Weights of a small transformer language model: rotary positions, a variant of Muon for these matrices.
MLP neurons of a small language model. Each row is named by its layer, matrix (gate and up: input weights) and neuron, and shows model dimensions 128-255. Each number is 500 + 25 x the weight over its row's rms, rounded and kept within 0 to 999. Numbers have three digits each. A neuron's up and down rows have the sign that makes its largest values positive.
A block is one neuron, or neurons of one layer that tend to fire together. After each block is what it responds to, as a language model described it from the Wikipedia text at the highest values.

L7.gate87:577544509477475480525454474507530481489530508463488481537491494493483534497456499476505486473510519490496489483467484545482495526539530509494519519475508502502509476493489515513500530503492532462483465470465513494532528529524480484506525475448522488540525501500488535537477478498432514506500508474470525505478538491500506489484500414490450468475471520502489482488473494508490494471450
L7.up87:480523476516489500498506499507531476488471506517520492500537543455493507491509471468482487528505486486465469521519529518477552520538518522479520476515525550476506489463477448461506506470455508520473520500530518532519519526513520498489508494476475510500498498505506515521484479495503476492498483515485497482492446536459548501475515490476489504509476513479516492499508533538536514536448
L7.gate629:501532505533524495526434502527543527487509463517471524487501485524493508446486526457509531451477534527462480501508492579503499477539517491478473474489452490461512509497518529454517503480463529514484450547495475508538506488503511524499488462514514485504530533511509487471518533537502496487489516490473506545465525524505488555486538483497492469531492473526534503524467509540545487512474
L7.up629:440485539496520443484500532516480538499536536481458470506482504512531496477476492520486494523502524533497563523516505493499497464563457544447495506523470481471489483504440509498528503556481490497483517514486546501462500497509490531498517463488499521476485492505450523495474523498484505456515499460478548525498502451504495470524491469493498500495515474515528492512513510508494481499512
Description: Event/process nouns. Nouns naming an action, process or event, often -ation/-ion words after "the", such as assassination, restoration, construction, landing, excavation.

L6.gate68:514494488506477504492468524498522538490517487577483512495500448511474506474518473466504508519522534473518483501508566501494509477521431485505505523522493488492495458515513479490498494537476510503497504493501499528449517537514494465481504472471506483543518466478499540496471504479531463523503504542466528508531522434525451501512495500519509493515517452491474512498482499485518472456454
L6.up68:516480517488496472531492521462516538525542502536532491503512511560521510513533502465518542497468487488515518454467477481486448473533475519445536486471535486501480513481553448535497527494500527517460507488509516523468473488506511520508491502538487506495535444526506546519472503497501494512505473512496492523564477514546488505463525541498492521495515476521488510468543524476494489527523
L6.gate228:507518538474528448500528532511513515492511489506484517512532520533472496468483504439461471476498481495501501498520526493502460489524504531521485497485532519536479468494506507542499498507476483529469553511484488528498470509520534464532452481454511501512486498538518498509553485516475473503525533495521508503486496529501501524527508488512474515552553503483509515468490494521498510555512
L6.up228:514519518490516459498487486478541503500512521522481512457492544493525512493510474522462528523493508559526530495495494495508492476527483519480487485485517537529475478514463498504500510445512481515461522554474506517507487564527477492503515449479482505499551520495519512506556490486470504495486498510470509453441527517490523493517486524534491456514492465470466475515490474541525480529480
L6.gate270:452492483486510516497499472489476463489546502476451496490486478514535502500509524484506537505506527499513486575525544510487510436524497494469492487476498504484496475491445458512486523496474484544552470516456509482511508522531482453490500509448538527556502493491500546523513526469489525414514507485516513527534525499520448470517500474484544537568541472522491512486448508539491460494476
L6.up270:545522491498494519513502462445464541480510554501474512509487483512511486483462529458520470502509559503494529525491507480483495482499514512495459437455508500472468474476475476528494480534470502495528515517463492491486503525504496468500467503465514500503517526538490498496499485458512482503515497510492476537535515455492477509539534493447484481510494496492522476489500501505520456524516
L6.gate474:516499498499510490501513512507536537485515482478498517517509519503516509456490497517532519483465505501487543469507536487464477450507492472464509503504472533476494492522426510552504546482503504500513481517540449490481489491464495457488495506479535495502466488547469483531504494488519475459541513513506498486527518507492467484476476460520488520478520494501499537532500543497557500550493
L6.up474:520520447500489483479512524514499520489483501476471489505504502537500526470530523476547525500476491489502492525462530502456476467544505511500475509457478521509518479502449563521509550484431530500566498536504502453489531488485526478504498496504487540540497478551489497503510488522540557525511530469468504504537504537459465452483516479499510524497519486499451533503471482481545490514500
L6.gate515:479542533475509488457477517519512497528512538447482519507467521500524523496488472479534557526543494486509476499494454481492482512480498470472500553458499478489537482489496486517513510512499531458480492508513532530495516486496520510473478476498539510462543505511506509479517440515518451515504553514517519505512517531484510453505448463466496514495536481538499468489464520537541497515535
L6.up515:478476512527521525503487521513518511489519550520491527492521486482532519505552491512457506495524517522526443464528503528542458475552473511519483482447544527473505530547486488517512459494500507518501499499463546519510505530487550506475529473467501472490509457498473498540498459549503517495485497533530510481488525490560489508478533470530526493514522466510486449468489508501493447513523
L6.gate586:516516502508475502497496494529478539483506503508525519544480544520518494477470488523511511500497495475506520500505479468476513499485480499526469466468501445518510480478526453508491487511513522540472492524448492472479488512484538500486524520520504503509533506511435552478518479531518498519523519497500493534506489502503463505543511508482508456495487480481492502500527507537541491493527
L6.up586:474499495480472498491486484530504467493465461538538461489474507492522427473486496500486471462477521536514508459535468499474486517499551526479508491477500398502498497469510503501490485526525543511546483488507530501507532508472473484501517499498494485497540485485508510458531526527501443484482516527464482482545493476514479496468528520486500506471542480493473494477515526512479484477522
L6.gate727:527534537482533529472468500464496499467469481512507520527473482515468517460477487495499545471420526474454518517535493503530488524512464518502495545481444506500504440473484471546539467472527469516493517513535501499505454509489510540460498492533512470480501498490528468502482514503447542545549527471512541509523485504501487479515522454479472571528501487522485517550489504530528533470526
L6.up727:536531513486517494495486476540479523529482549444505495443458514542457528509522464485513453527484555490490530476523526494541506501522450484522480486529510507465457488450501500517513475484520487537503500480456482528527473531517538496453520502520475493500533459496493472507485542487476521556487497516495483534528505503516491484495505478496465546492471516496523507505507502506479502529514
L6.gate992:449491489506469494511492572526494470523471481491511481482500486486539536527480515527467517500521500557509497543476484493468529478445464523502555504488531484460497472465491499527458461527503476547486516517527514512481510491501530549513445555506478552516508461500523505480468492523481495485487492516494514538500506489518473492492503502491502478476495508500463533495525475542491505539477
L6.up992:539510547515505546501508559482479527479523461476517487513463489526514547483474509508514528481546531491475516526491517502490494464455491471504495481486528500514480470488486503487499482509478519520517489486497535497510511496507509508525512511489498568470464467482507501509514494498462454452536476501526494511460490515507511505517526507459476484509516460506523543535469526497524484493482
Description: Abstract mass nouns. Abstract or mass nouns, often nominalizations, opening a noun phrase that continues with of or a modifier, such as production costs, approval, concentration of, treatment.

L5.gate71:538533489484431454457532505497490525492559516461447489498533485460478514530483499468476484509469515537486527458508475521495520481515473484501499500510506531497496487534514507489501476508465510474504506515514496513477512503512511486506534496481511522498501439488497447553488468482508479532464524483477516472453519547513482497535465452482494534477472480561464464532531531483510502517530
L5.up71:516504502511477481467503484511473469490506484514469490509483454493543537447489429478530495463511506515484521481491458491516501508523528522531520532512505496484482513520518541503477524456510523491519530469473476514474495514482442489535515542495480549492479512510545457518510508508528491502490516514518525476499518512527498500485509514500504512526512494534504511489493541555530532525498
L5.gate577:506473521550489548535480484546530537478526543478488517536521509451478538482523485481482471492469549490443553446437525491479467573485517553498531461518509510504544505492471492530499493543504539488476521477484480556487507534416499529493524539489491526520520502537480559484464503486472485526532493503468501540492523521515536488488500503476519505504537529528504488535471495504499501541513
L5.up577:534487514500483478475526530469509488499512551444467448496514494530527493510472497484524503486495492497496490470492465482486503513471527439507489503493503496487503515491474472458552537467466498454541471532535502517507530516531451476568488465500525488498529460494539465463543465485479480501481515505488554506496451494507456467514449476518507475488478487459462516523492552527507474488489
L5.gate959:541497512516478500555467537471457525524501477489497449531520474508504508459472521489579558512480487534489555494512494509507489502467515478499490479526481509495459498540482540528523467506515509519506500509518510496487467479476447508513502481503514480537481467484542483505529474523448500493502523493510540477513500520504480489516477509489525539492471522520482512514504546530526497529486
L5.up959:526466512507490496486449513478465486510528502557516465514538464521501476467494524468584486504478488530466518465474522488504534483484556473498504506492522474527479456571491508525500506466526518464501495521514517496502494489454473504527481489470542526492478488482527488500511503518482499547546539502490512519518521497541520523534476473480498516515507558459526518503510492545520505544478
L5.gate975:479480530530548503550515529482496509475480491515521509522480507514458529481487488509438509519526523557490469452486496500498541517508493483473511456503477464490495504505509545508486483543472487536476505508525492494477518516496498521526501543453483526542498474536492455532479514511464431463528492489526536511459459486503525507497473491500497510501487434504491513528488498484503450520516
L5.up975:505489467490555503452465518499472481503510468489504461498512481527467517525545507504499490473489486488497501499485497495500510492565523536491534527561502495465503534531496539486466501520471538492518515559510530515535513555533482495547509461546534455514526500497461437509478514507514475533492530479509525516534506527501543535536485485485524503507504434483437479551521491474500525489489
Description: Coordinating conjunctions after long clauses. Coordinating conjunctions such as and, but, or, nor, linking a second verb phrase, clause or list item after a long first part, e.g. "betrayed Eś and went", "unexpected lead, but".

L7.gate876:496459486510453507483531449500502517500529495497521512511517518503517541468474511447531527514471492518486505519503488572559511529494477485505511504473526469462530476456496489505492488516483507502505470498515498488480469541522454505463524479468466554489511526528562393524499491488501513511464517438482479517475520511515494519468479513493481470499497485519503525539513491496489504520510
L7.up876:535486506503497504496478456498481507499525511473498489497501495494503474465473500473537553563494497447509484508480457504495477513508495466493496489491507480480458515491537547506478491532486510495481478506506494514496475486481486468498534454428519550500502496527488497507488473496511506501503509462451492509526510512514454488509512519499515455516483528519479521544490478531487491503493
L7.gate889:499518535517446434468493538468512493481536477489476454485544482537540528494518540518530515471467493481503532451529452515465461482522532513472522474483475528509504476483488487495520471518509519510496485499488491486491483511515472508521540474513508501492482461501465498535558508520480463491476506490513529460528492500527510469519491520497501524567504487493470526519530499544506513495522
L7.up889:546526470457468450501487506514505512502541482432500455531541509470511499536511566469482510488503534477486533518484495523497514466500435492489551508474524476513520511491479493471511478516483517474528467492530470472467511522509486467515490520474487525531522453519494484505512504485481491516499476515497497506499483512543458514510495513454503489512461485505543547504495514491508495476508
Description: Clause-linking conjunctions. Conjunctions like and, but, then that start a new clause sharing the earlier subject, usually after a comma in narrative or biography, plus sentence-opening He/she.

L6.gate85:489476496460538476523477532465471530508471509467475484458501492516510551492471527506474531523481444477463512513524552508506519509520506508479551469496497479499474539515474485540486469517502490472490493521503489465463478522460507482569524484496475513491503467467515473497503499517471516480532482518530478469514493489490489456497492500503518519514516513476514472506490490506487464520523
L6.up85:441494509437443529499476535470480493494500522504538490479486514499513490504546569525503521503493528481481480469471504501444467493460531492511480510497453499479516516474516520461480493484526457440515524544486502507468533482492493511519496499464526472487513498537506512506507498485506497518520472526509541504478499497507532507484496466516501497493473521471502492561479468516483488524542
L6.gate189:467495520514505500497483519503448463490552517484528433477506506489502506484477510482520498499471524505501477492525488517514503460493535485480492490564490481478469507462513501467489481546466516505536451515489530460518523484511495501506584472534482493486491508492518494481472503495496446503533511529491516469518529486510541516517486457514496530539525505447491548543516497527463494505463
L6.up189:523485524529470461504536465480483498514487514529512500468475490450472460498483465491513508520485474470498525450474480483546474482495496486526497494510467501504529502471504522474519532533484519492510532517525480480447466514473468506533507528499510506498472498526501457508549503518513534470464528511515515543555533529537431474493461547491479488513523496487532502512472502479512480488506
L6.gate198:477489492501507450518466500511503495512512502530492517509514503514451494479509499502489519465506548522513498486466493479500500456500505501543441490509522569495541453528503524477491526469469478537498483525495498537484499484476458477469467463481511440523490500549532474482524496463506504503455503515521494531468490509461514490488537482508544489566522475528491510546509489498508514525482
L6.up198:551503508521495510511456439494505472492493487500479491520510507543499503514508514496515476468511509503539527527493500520528470521502531487491513500470508496474516508501477488502538511498470474533504486552490492481521516494496473496467505548445484515517494509482529501498522497465510495496490469505533517491487497509480477519510501508498470470493512472533512529523521486509513427471550
L6.gate439:490504483514518458514475542560532498454456537524539494516492531486509500489476471517508516486456505479497499453472477496502522515481472487438547497512462490522506468540476473456531472479538509501502495483536482508514521514466481525513502475523515506469515514475497490503501475484467495488489487451493469526450497513486509524518453475507493512523500461438470519529465507518499493499516
L6.up439:490475560515469490489501509536507504491489484513508485514527476516482490515470480526476470510479519513465513490470491502498484451519483501490516509447495492518534497568502540510469499514467521467542490480507513474486472513471482479522512512542529503509453485498489474473492468507506540515489538516490518495501505468544521514494475486509495540490495470497531468528501502524447499537480
L6.gate495:463489554487495539495486527486500485483539483477477481496496469490506477452530514540528489506475540477457518494512520477474513481454486504518534499461520451487479514504436502512475501510503481500498518531471504482494489503462481473469499527472519467521491500492462498534480496491544506478481461489499494515478541460516469517530531519527525508543523485534537508483553498481542518554523
L6.up495:463477511463495494504515506492505488471450488511481485532471480496495503477525514523534523486489533477464480479515537509491497500452499497509493470449528450479458514471465487512480510521510498511519494510483509473502492490492492536477508534479546478519490502494485521540487458487567517473466428511512493513459541487504484532563498506526540500499551487499513479467503504498535545525526
L6.gate557:510472479500515518491522483512458509500572493501466505489494530483515511512490522515511515478504511493488489485522501490543430484502548518508453501471454472499523466482451509568441475510497480512494478505520499526501478486529522526460504550508494497457475499501558501533512478513495520501521433478522525490487518501507514485512548492497453503527503486491514508501511457536495503511486
L6.up557:473477500544508500484508536534467518530499509501477536520470454475491513466507471493521533492499491460476489524524501514507518454489546540482474499483489488486493490519504517560502500527522467552483513525525515510482478509513546516467482540487481510443437504481521467495512494517508522507535446459448531494496526480533524539477542537490495464532481499515526503483490515498475499540469
L6.gate793:508512478517526528529512509507473467502493473507459506473514458465512480500487492534514542507527472516455531508524550525446489483496512496496534498453523516503480478528466499519513492497527538461492499519503548469488495496502527473478509520477507504471478502497500485520495454494501484486462504511531506467467476530550471514504484526480479510469476472514514519514509491518478489542458
L6.up793:497506503535486487488492517482463498532505488536480498507540465474508502481511514489495548507531487503471503513520521492466481502475531479543509474481496496462450488498483490507490501516512540472487519513478538452497464530445501446508505502485552470473484531517471507517551459498498507500471481502509523523491542499493465507484494497501464494491447496507502545529530502466501510547472
L6.gate856:506517500493526513483463512502495452487490506503520482488511505482510529530536500552521566521467466535478530534509466497505484501510499497469523470521524495479537440475505488486514473463487513505517506492477529464553510546520531531487524514487460510476516511532450483504516490500524498509459546513509539523522496541551499498493495487501529513500498467525514550522502446524506488503512
L6.up856:484488500497506442485474464496461512480504527511519441505492490481495558515493538514493512506492505520498450516467467493518533481523475458488499481493519486504489518498514485479513494515504503498485543571539506468530535502503545532492519520506538485488491477482509465500503509511457487513496527519469496505497486514528544513532479474511449492549472537510517518505529527479479517451503
Description: Phrase-initial words after comma. First word of a new phrase or clause after a comma, list or subject: adjectives like high/low ("high yield"), clause-joining "and", critic verbs ("described", "regarded").

L6.gate74:480471480508492537455500550520463508492489485495496460469506502509497490488465494511481546502510521474478506540501473572491530526481515486476512456467522462494495523466484502543523521525493502507497531461481513514478489490482499465475512489504518492539516519535517517475484462526504484503536525489454545472514454514499456485514493504499471503495484477493504519506497535495481474492483
L6.up74:536498507485450526515473541511465482537471508449496493488440497459451504498467474486504554488505519458469492549455457494484516533478530496496505470511524478511510516496489510521548549546491527501508476472507514472510502511499533483467537469527548504564519516531452507512480451481538490518479520510486520510467476518504464521577546477503524499525493466453501527517501533499462493498498
L6.gate113:504488493510536462509549529462544508502474485547508515516519511497464514485506485507519551528530499520494499495521515508507517473509494530506541524470496483493501504499576540517532504459483467516495469509531485503526499501534446522485497439484483556520513484497481470521485518501477477474455481468456486511500480520476503490473522503522503508493499512482546513489505508484539477482476
L6.up113:502513502478519505472515447517524483484525475517485510510486520514509508502501488509525520499496500496501470541507472529470500519489476505491513524476479465489582528532515491506504477547472511541553457461487523536523478473472468439507524527455526536530504492473531512525501484465480448524462488443489466520514535432502505499535547536523475486484474534546504520436512483488498513510500
L6.gate149:513534526490507541518479472483501500510475485513473495493539469528457472500485511509535526502490462479526521498479475515510492520500468531474499450494514495511519531478467463536503501524489493514505468499504535470514522490424519510513526508454469510526480515498514502528489495497497493491506509497486484456531461464518502495531520502532469485473492487482503476511498505474544488483465
L6.up149:452514500495520547499474543521467511467535473506508493487522521542464479512556513538489513493516491510461535513490498488491489545466502530471484497496512489456527468504476469458496476491465483489543524476530522482554521489536505464501514486515536488481537492474544530532492488506467503495477503486531519506500484507484485531491518497503481472486472502493506533478474523464469525513443
L6.gate188:490515483495492550427497481493489518513457532511548473476548460485546522475482475511519530472539489492498482515501503518504521537465450510492511496514488507483524532513486503504487486484483476484511534495501470519519509545479501437539492491479501487497525491533533526528477503465477456579484505519523502488507548499514484499511505517501459517510514489454438500481486520498486473504501
L6.up188:455529471517483472496517531506474502523484495474491501483521541475523523503466444536517543526514466483482472493498510503480492491486498502494483487482530471470484558517495471525502491477496494478490509544518507513536515528488515479544536507498526495514518545491493494520477481472492488527478461527483533503483536514485522495529517488509487492523494502498512526503502502510500486518513
L6.gate266:486526483523501475512499505494478530468538453466513508481544534546462509489484488518493498453513497479476527524481488479475515541449503488502513491544523465464528532519510506510492477469488491525490522547487498518523561521505505496506536475492527496519504500494514534458482490462461524494504496557498490517479505474498442535502526533509543498491535413478473488448541500501470486519518
L6.up266:470442498540534513503483527515478511486499422432482476485531539505464476482480506478494509477494524463510508557484483465456503528480519518529489535500500516465514498511509509523484489488482472468508506542516475530527493548536525483524506493481512511503478517467508488485481463460444499505534484539487518531525528477498468541509507531506500552485491460471456479476549493499495482511537
L6.gate488:505508475505457586519534545498464516501473497499500483476544543500445470512485488471506498515482495463515512477478532502491463483479539508507451473482440464513475521490501464495535425478455501488525470515524492467538511460517501545484523543516509491513495510530545495493476469535486476536483543514480521502458461477469536549509552499503492529496545514498485492496494494459469476454513
L6.up488:498510500492526488531499511471459484500489484513500508478499550531482508532482489513495524494540451495474489545526506508514510479511518549490466502469428498500468473501501497502503508499484535449516440528507472481545502510502497507527533566515480510495507531559511511480498501515513490515497510493505514460461489467516486556514530442489518533543510477504484502468490528506443497511507
L6.gate997:504495519525534512468466484517489506501494461433522528528479507490438518515513502532491523508574461502502495513484477493502499506480495485491515496479509496485522531481509527515555495470459482492468479471535506507487525551524496465473531478477495492509538537487521556496484435473526461535517515534499509492455459508449527516497492469488481517514510492494484480475512480470527488523502
L6.up997:513516522530513525479467473535493484482517468470513514485516524519435513506518503523482491498528475489532515543452457509496503505469465489499548508532533509498506544477533501531527515466485483488477484528511497474506519513494513465519481484471574472508553550470473537520468467502468502550479527515506498532486502504493507488516459465501481460524480522490503494470524494481503449525503
L6.gate1004:506514511515555553490492493484491493541506463505480514495496460473442537541481546559506498513508486516515509509472484516476480481479480519496519485441480532448500502504530537531519560470461488491515476488529485470487513521520496457496508465465521509471499500477527568489497449514495484509495469491489501487472487529459514491510506500520491480493509480500486535513508492515482448511484
L6.up1004:506514511546533531495505455507462511521521416450528512481493512487469532557516496487511539509502454503484482508470484498468490510499504497499519542442503522456498519451508530523532541482450509517511511521529484472488522488515504456474527510485518501515522509506532556512478457492517449515507492510494496534483486453471505477519511519511468493499538493455523492490513500514494432493481
Description: Non-English name pieces. Word-piece tokens that begin or continue non-European proper names, mostly Indian but also Azerbaijani, Chinese, Arabic and Japanese, such as Krishna(raja), Harish(chandra), Hu Ya(obang).

L5.gate245:555533520535486489538460456519533535459490432509523487478492517523490488486528533524465518507472477534513506487495494570490516498470496499515492520511481526513486470478514508475486483507458502465506499528486490487514491507558484486531530484523485524523557461510470512452472517445509520483454509541460493517517462488470465479489467535500486457510480473502498544500496501490535501460524
L5.up245:484482529478535466479499519488502503531502478523526471492503495522532515447495522507478519540521466488541502509487513521453490493496459490515465505509483529444543531533480512522528487490493512494514516495447508505484515474476503494455499486527520456497485480480511552529544508524454507453488507527488548484529476480493513475549498563522516460502531536484462488528505487532478481486477
L5.gate404:463517469512476495507513544507507494523482481494482476471482493512506493514507479469505502459443498461507502472517471492492505519514517466542476496489432459499498442468477507523455478519488506512541526497494518522549480495462471474502492477494503528491515467483486577499471530479546525448474486512516514482520537552466484459492483489443528503502474476476482530469495451501522506464512
L5.up404:505492476486489502521521499540507489508453503500494494494488525530504488473503497515495486497477486526515489499533484475493509526528525546482471523478477476458457480502522513502488520489514486517510505531455489495520473519507511471510475443457463476514529476454523536500486484461505503499498494518522505492479505532447435482488517503507502478490511519501504541479511488504479501494511
L5.gate522:536482481468481516485488540497498501480522483483503541478505472509495541470475495490512536477482524510466506435512519532481519507489507525522518486496479492479508515524469530523509469511489533543504497522511527507526520487499489437494474511485492557490473477494453541484469532490526511489512503524534477516492509540530490478482501499519523490511483519492502497499505470490511477537531
L5.up522:486530531460491492539502512510487545514519507489459545472478457467479501544503529460547521520483495500439502525485548528531470512486498527493505488445470501476489473468494506537504533511518515501516540507466487495512477475518495528532499483474489523515496512498496533476487536494503495473483500497511538516479549526476523509484517482471554448463528501530561492536520483510543491502492
L5.gate705:542486488496478527476516470504486451501536511532566506508482510526448511475474522446497451499511469510519452496511491447467476550476556478510459500525495473497491471487467474531457470456541517441520520482502502513480485467480515494509552472466447505497490515497472499491479524503509545476494477462505490530496511507470492487513472513507485529523481476521506494472464509501483497492498
L5.up705:469490497487492497471500493492454541540491478433534520484493471494511507527478528479473523503538487532483486456457480486529517495543516471536508460483546464508447505496542514542498483441480555503506454485483542490487562539484519480506492473513461537503509498513474524484472472497513500495544516489500504507555495523497485491475510500492481541538496478436463493541454457490499475468543
Description: Process and activity nouns. Abstract nouns for processes or activities, such as production, development, creation, construction, and training, often opening a sentence or section heading.

L7.gate398:519519515524502506495487494509532472529507511525450467447488538498484539523475509477461532516482516512488490502480469517495494502521461480490485536546510483482505531471508489518475502525498446459514497542491503465489504512484523508525520514515521518495482508506547551530519482449447495497511510538503532503509503528546509496494516495530504530484519528536496490519466504487482504457504
L7.up398:524515527511514555504554499475470490532497448459498529464521472507520549501477497526471523539504488482467494547495481538474540524514525497516512500502518491530503539446470496469516554491480458552508507541518481452511508472509510469494537490484483484558512526522478504489485490511519497485492525502478504533513521534580485469510465501475498480469496503521450517480491501473504510495461
L7.gate553:505528527505497536488512458507482524519500440461473553525496504469477454484498527535514505524490504462513507600497520590525513508452504505474470507508495495479511563517457517494519508542487488509493462508519498470476485510478498512484549504499500485498465486499527521480528500506461462507505484490480554494530460505497464487490498474513511509511492477469510480477514493522495506481526
L7.up553:493520507495523518458527474545466547491483459437502514525518520497461494467511537526527485513479509508504490553478488560473528488493516540446483505482486471494518568488466504497549539513515461513498458499539518471512498491507447554507521496520501470490480463480522507500517475526514457499506504505496515492535477525489517508506486505507514535529531486469518470489524520484524525498518
Description: Non-English proper-name pieces. Word pieces and later words inside non-English names of people, places and sports clubs, often in lists or tables, e.g. Nah-id, Turk-u, Maccabi Haifa.

L5.gate179:483499473481562547495531494538498521498508480465548473511506486489506502494515484470529477483485507460486510486459494517494508516457532513475488499519502514477534555489478538525504475463461516512534483537507552443479499463513504506464506507507500450503493531498464535515493463500488482515535500529486498509516470522503507491474513504515495502499493492519474487485483493499488484428520
L5.up179:496472500510548502472537496515472510519493459498526506512498502444512502520513482493486495497500490458573515532459502530480480517470499511509500498475520491467515564524475519503472490489503492511488499536479529486468540503516501514504558493473517514541484529489519526524498462524510496509550479508488508451515525483528506472505532458478489504464509461476525498491482512498478519488497
L5.gate339:494489534493512461445523454533489480520527484503471483477459516471463498565516502540490495510507495472445481468508506508488539544503485525503512465490496499504506539482513470504480552467498544510510499509513501440543503503516475497480507494514501482468479509494473550528507467484494498477482490491524516468505474502525502502499490502456492531478526505510471498515484494475465444490488
L5.up339:486556542501479469475506480527489510566523471492480440500477460486485516506522514545480475516501494481437477440490499521525523488526496482505536484477500495507521530486517485531488546485491504482466507531492517459551507467527473503457511475514495486482479499484461521520487528513493474520524511506502509460508464498471512505506508480457486516487482496533471486517496502508493436472489
L5.gate508:490484525560512494477495500521497494468567494475499499531471539509466499546475457525501507510508456484419492510459464527460504539458475475490519527498504482488496498509473524486516480529458490503503469497496516493506521515490573494500527471468549474521518500479473526529434446479499472546485515477521495539461488478457490518568525505501484470478460492471468495460530541477473501539506
L5.up508:490515509584495524543501507483476487491499528462513474499494501520470530503488439513507487491527479499475504513482431528474494532460488490485529518478466457507518542505527528508551478481438490516497506481479494486509532491509576513536544476521504506545513488521500517547464458479471430563487506500512485485474489525479501460549546498492495496461460468475447498468539539486455512510526
L5.gate947:469482507507472530475497465521538493501479533515528491516498552499508498500450492498501518516540522504530516484502474534526496518499518533490511492515499503466489521489498476484489496504523444526501496493472502502545485459506485463551527514484516501488520541475527530540507445453483455451484519487527501511499515498483512556490491510523502480486512504522522538510501468556492503488507
L5.up947:475518522523477544493524499511513473511520515486512485539504543493492498516507465514511523496510494495482511507471488504539473535512494552477506474473464509508527485504473463476513490538524465495471458490458518532497500510501473464546507502484487482517506521495499542491539485454459481509537520502522489473481510459544532537479510531525480537486523458481489550477469479541502499497475
Description: Transliterated name pieces. Middle word pieces inside transliterated South Asian, Arabic or Japanese names and places, such as Harish-chandra-chi, Kash-ī-pur, Miyano-shita.